Weights of a small transformer language model.
Size: 9 layers, width 704, 11 heads of 64, MLP 2816 tanh GELU, vocabulary 45258, 86.2M parameters.
MLP neurons of a small language model. Each row is named by its layer, matrix (up: input weights; down: output weights) and neuron, and shows model dimensions 336-463. Each number is 128 + 24 x the weight over its row's rms, rounded and kept within 0 to 255.
Before each neuron's rows, "raises" lists the tokens whose logits its output raises most directly, leaving later layers aside.

raises: " that", "one", " the", " them", " to"
L3.up135 [151 158  99 152 131 128 104 147 131 123 162 114 107 113  98 130 164 157 172  95 151 124 132 141 119 131 124  93  96  76 111  79 138  69 151 111 128 125 146  79 167 120  91 142 104 111  96 150 123 179 155 135 140 117 143 104 167 173 115 156 130 128 139 108 140 105 144  92 135 138 168 117 158 122 130 133 134 120 155 131  80 105 125 125 123 122 143 166 109 146  97 132  88 152  93 102 146 166 144 135 122 133 131 109 146 100  89 161  87 131 111 133 182  83 102 120 115 140 156 138 133 151 105 158 129 149 122 165]
L3.down135 [118 108 119 112 137 103 130  85 167 138 150 139 147 151 167 187  81 107 131 198 121 145 155 145 127 105 114  93 139 155 123 117 116 156  82 133 182  99 139 155 130 112 165 126  98 150 163 128 126 154  90 123  82 151 116 138 115 144 139 123 121 142  90 112 131 117 122 143 134 167 109 181  73 118  70 117 115 141 110 106 142 143 136 121 128 151 116 100 141 117 142  67 140 128 120 158 116 119 178 113 126 111 130 112 121 110 133 146 121 130 160 123 129 140  85 112 105 129 110 155 108 117 113 146 125 114 111 151]

raises: " them", " those", " them.", " that", " them,"
L3.up446 [129 137 168 117 163 158 146 147 159 130 135 163  94 104 138 164 136 155 105 105 103 131 124 118 133 117 156 122 143 131 136 135  98 131 129 111 139 133 132 156 103  96 141 182 141 121 141 177 148 151 124 119 177 124 122 139  90 135 159  83 168  76 165 149 139 135  79  82  82 111 133 152 167 140 121  91 161 115 145 143 138 130 148 129 141 136  93 127 143 145 164 122 118 116  78 153  99 103 124 101 104 172 126  95 113 142 150  82 127 114 168 103  99 103 137  92 146 152  89  56 124  82 131 139 144 146 122 122]
L3.down446 [126 111 142 109  98 142 124 127 133  99 140 132 120 130 142  73 104 139 146 111 133 135 122 140 165 126 142 112 140 121 121 144 135 137 147 134 143 120 104  88 142  95 101  95 104 152 136 113  77 122 160 112 164 172 130 159 190 141 109 135 124 135  68 113 115 161 134 118  97 147 128 150 135 144  90 151 112  78 126 121 163 109 136  99 115 118 117 119 129 187 100 136 119 129 138 137 119 156 108 173 139  96 114 117 137 140 114 137  90 132 137 160 133 127  87  78 125 145 132 142 135 109  97 118 159 103 142 112]

raises: " have", " explore", " come", " compete", " are"
L3.up386 [124  93 117 112 166 155 132 128 109 131 112 148 126 147 114 108 121 132  91 168 124 148 123 115  96 128 105 129 118 165 150  98  71 119 165 125 105 104 119 120 135 154 146 105 143 124  92  76 134  83 141 161 128 105 119 149 141 134 133 102 175 153 100 101 130  96  71 116  89 102 117 181 107 155 113 104 133 125 135  84 149 132 156 166 111 110 112 164 107 144 157 138 117  92 132 133 121 132 136 192 128 161 175 160 103 158 141 147 194 110 123 160 169 155 176 112 113 121 141 126 111  95  96  93 133 121  95 149]
L3.down386 [104 124 116 141 120 143 161 133 130 137 125 133 142 154 152 153 117 124 115 143 158 172 117 107 115 142 139 127 136 159 123 130  92 160 143  75 120 113 110 152 124 112 148 150 133 134 119 131  98 111  96 134 129 115 150  91 130 134 168 107 140 157 147 144 182 106 155 129 133 128 116 158 126 130 146 183 133 131 125 127 109  85 138 156  83 132 115 160 169 117  99 130 120 112 106 157 150 111 139 160 135 108 137  69 126 152  67  78 122 119 152 142  73 137 140 127 115 134 131 125 139 133 131 145 124 116 135 135]

raises: " other,", " other", " others", "ens", " others."
L3.up1558 [101 110 136 108  98 120 154  86  76 166  92 171 140 111 151 127 136 110 122 137 165 112 115 195 135 161 128 128 150  94 121 131 132 142 158 123 121 141 122 149 114 182 149 140  98 140 138 107 117 148 134 114 138  97 138 174 149 148 196 126 159 110 133 157 113  87 150 122 160 121 130 107 152 127 164 104 133 154 146 109  71 120  99 163 109 161 129 167 125 153 106 133  84 102 122 129 129 120 130 132 120  97 132 161 141 145 146  77 112  97 136 134 179  80 135 120  68 132 129 148 118  74 133 113 121 130 142 103]
L3.down1558 [155 114 115 140 145 123 124 134 181  84 118 113 130 179  85  96 178 165 178 117 122 172 147 137 111 138 136 128 149 156 113 160 132 142 133 165 151 162 135 139  93 104  96  78 140  81 139 159 136 101 125  97 144 151  71  93  85 130 100 126 152  98 101 147 122 102  94 153 144 142 133 122 143 104 119 161 114 161 116 136  84 117 131 116 103 112 143 117 158 137 114 132 117 129 138  66 162 132 145 141 141 139 122 120 112 131 121 179 117 109 156 173  99 125 124 140 149 126 115 122 112 119 155 122 143 168 134  87]

raises: " this", " way", " the", " his", " that"
L3.up1234 [130 161 158 119 111 179 145 162 137 150 112 165 151 133 114 115 126 132 159 151 109 130 110 128 123 109 165 131 121 101 105 143 125 160 126 178 190 153 164 117 132 114 123 127 144 161 110 157 182 157  96 168 132 133  78 153 151  97 122 172 161 132  89 118 101 161 145 151 126 146 112 134 115 132 140  89 139 150 117 174 107 119 101 131 185 143 124 135 124 125 157  96 126 140 151 112 135 122 113 129 163 130 128  77 149 132 118 158  79 142 128  91 174  80 116 172 141 114 150  89 140 178 109 152 103 152 145 150]
L3.down1234 [143 112 103 146 131 113 153 112 106 123 134 131 116 134 184 110 118 108 150 114 115 149 153 118  97 135 124 134 101 115  98 146 107  82  83  99  87 137 128 143  89 129 126  87 111 152 169 136 138 142 175 171 130 127 175 133  79 158 130 114 105 161 169 112 113 125 170 115 134 169 105 146 152 112 119 117 145 137 121 133 124 107 150 109 133  98 102 125  98 116 105 150 150 134 122 127 127 165  88 146 131 144 104 138 136 113 160 121 123  90 129 130 121 150 118  98  90 114 128 156 131 104 127 118 115 143  93 139]

raises: " they", " it", " she", " he", " there"
L3.up2326 [119 144  74 105 129 101 123 132 120 156 123 126  83 166 112 119 143 134 124 110 139 144 128 150 164 170 140  86 161 120 101 113 151 117 157 139 142 129 110 114 141  99 117 110 108 127 129 164  83 132 112 149 128 177 135 173 117 179 113 150 133 144 125 125 151 130 147 153 116 165 122  76 148 102 143 180 131 137  69 151 126 126 116 151  95 161 107 114 138 110 143 139 154 150  89 170 182 129 148 161  95  82 135 138 145 108 124 156  93  79 141  93 151 148  92  95 130 118 131 113 146 137 133 109 162 149 137 124]
L3.down2326 [142  79 121 107 161 102 140 120 169 128 126 144 128 139 142 100 137 129 154 101 187 145 110 118 136 136 134  93 144 163 102 158 124 167 129 138 131 101 104 120 151 122 108  99 138 113  79 151 153 134 123 162 137  49 148 128  99 133 130  88 153 133 143 148 104 158 105 179  99 100 112 104 180 164 160 159 118 127 103 152  98 115 168  94 134 132 125 130 164 168 128 102 131 130 132 149 107 102 106 111 131 111  95 113 156 108  99 145 138 129 149 151 148 119 106 128 110 161 187 141 142 110 143 111  84 157 131 144]

raises: " or", " and/or", " von", " nor", " not"
L3.up645 [121 110 128 132 173 138 148 106 121 103  80 152 167 169 136 147 104 178 136 134 131 122 174  96 143 122 155 123 109 113 133 114  90 135 139 128  86 127 189 141 132 125 157 122 130 133 125 206 161 116  97 139 130 109 123  90 124  99 100  98 127 154 174  74 139 123 142 157 136 190 117 110 146 113 138 131 138 125 115 147 108 110 125 122 128 132  94 128 118 111 138 149 161 106 100 144  88 103 117 140  92 162 125 120 152  98 140 127 125 128  94 163 112 119 119 120 135 122 142 121 169 147 145 114 129 118 110 105]
L3.down645 [150 149 122 162 120 146 115 112 114 148 161 162 148 150 127 129 147 100  84 122 122 148 143 177 137 102 129 140 139 131 140 134 157  72 114 151 123 131 144 103 126 140 137 110 111 153 143 128 148 150 105 138  98 134 116 132 155 140 162  99 126 153 110 114  61  97 158 212 152 138 137 112 121  93 119 114 166 154 142 144 157 101 145 126 113 150 137 107 145 108 123 158 150 145 122 125  80 110 138 143 121 109 145  88 168  58 116 141 140 126 111 149  89 115 111 129 113  91 153 117 150 114 126 101  96 118 133  96]

raises: " they", " he", " she", " it", " there"
L3.up1649 [110  72 132 171  94  94 110  94 130  98 124 125 137 125 107 142 123 105 112 147 111 125 101 106  86 136 146 143 114 129 127 121 137 197 104 116 102 152 175 111 136 143 128  91 132 150 100 136 104 119 131 130 119 136 137 111 132 138 127 117 127 126 123 133 141 152 143 114 118 100 116 142 151 171 134 108 160 129 171 153 133 143  95 110 158 113 120 137 144 143 139 116 130  85  69 136 129 104 138 102 165 137 126 117  84 122 116 139 100 122 118 149 146 108 132  99  82 152 160 131 134 117  84 134 143 140 154  65]
L3.down1649 [152  99 116 129 107 150 137 147 154 172 114 115 130 132 164 124 165 145 155 113 155 130 150  82 136 128 110 127 128 146 126 134 121 124 115 188 148 127 156 110 122 116 133 140 143  81  78 134 121 133  80 157 112  88 175 117 125 139 149 129  86 115 124 127 146 104  93 179 115  89  99 113 140 127 149 146 121 127 127 178 130 146 116  99 100 146 156 125 179 163 116 126 114 144 180 108 115 136 136 132 108 124 124 133 129 118  89 149  82 129 103 140 115  98  95 130 120 157 132 155 155 150  91 143 109 115 149  90]

raises: " many", " various", " numerous", " several", " some"
L3.up2252 [ 69 121 132 128 143 135 182 110 161 104 132 130 125 141 182 119  96 138 134 142 150 139 146 125 136 158 159 133 151 144 136 152 162 129 133 110 156 110 157 110 166 111  81  87  86  89  89 106 145 120 133 174 123 145 158 122 154 129 134 136 165 124 156 108 141 128 127 150 122 121 191  95 161 121 117 149 134 152 121  74 104 139 126 141 134 141 147 152 137 119 113 132 112 158  86 165 154  75  98 123 139  95  59 160 123 141 136 157 135 102 121 149 125 123 144 159 130 147 149 173 104 123 116 101 138 125 132  95]
L3.down2252 [124 107 136  97 151 143 136 161 122  89 164 121 127 121 128  94 145 135 158 103 124 118  84 124 131 152 120 157 107 112 112 126 155 135 102 114 157 163 100 106  96 174 157 117 125 192 134 168 138  98 121 143 115  84 136 100  99 168 114  96 142 136 144  92  86 126 120 134 119 113  92 149 151 129 130 160 109 131 118 154 115 108 156 138 121 107  89 115 139 148 126 136 113 106 149 101 122 177 120 138 137 115 105 104 141 112 151 125 109 149 159 131 142 136 122 137  56 138 111 123 109 103 174 136 169 114 137  94]

raises: " many", " numerous", " several", "board", "Professional"
L3.up262 [149  78 154 147 110 139 151 134 121  82 116 133 132 129 175  99 109 145 128 149 162 165 138 147 128 122 159 152 115 131 126 145 141  71 136 130  97 172  89  91 122 120 108 137  96 155 147 136 129 118 120 103 114  99 145 107 123 141  88 169 119 134 152  72 133 153 155 135 136 125 166  98 114 129 140  97 135 150  99  90 134 105 124 153 155 121 151 115 137 101 121 180 115 145 123 145 159 138 149 151 146 133 125 133 123 177 110 140 116  93 119 173 142 144 102 110 150 106  92 159 131 101 159 122 117 130  79 113]
L3.down262 [134 120 160 139 128 128 101 123 146 147 126 169 193 144 132 130 147 136 155 145 140 152 162 126 137 132 135 136 101 139 184 111 169 142 108 116 101 127 134 125 182 113 129 102 126 119  98 135 136 159 143 101 119 120 130 107 112 133 123 131 119 126  94 129 119 134 118  99 136 158 148  83 137 104 118 123 127 123 125 153 104 126  85 117 138 119 122 117  87 143 111 117  97 126  96 113 145 201 162 125 156 119 119 139 169 107 116 145 130 109 149 164 124 138 131 167 123 175 162 117 148 123 139 146 142 141 161 145]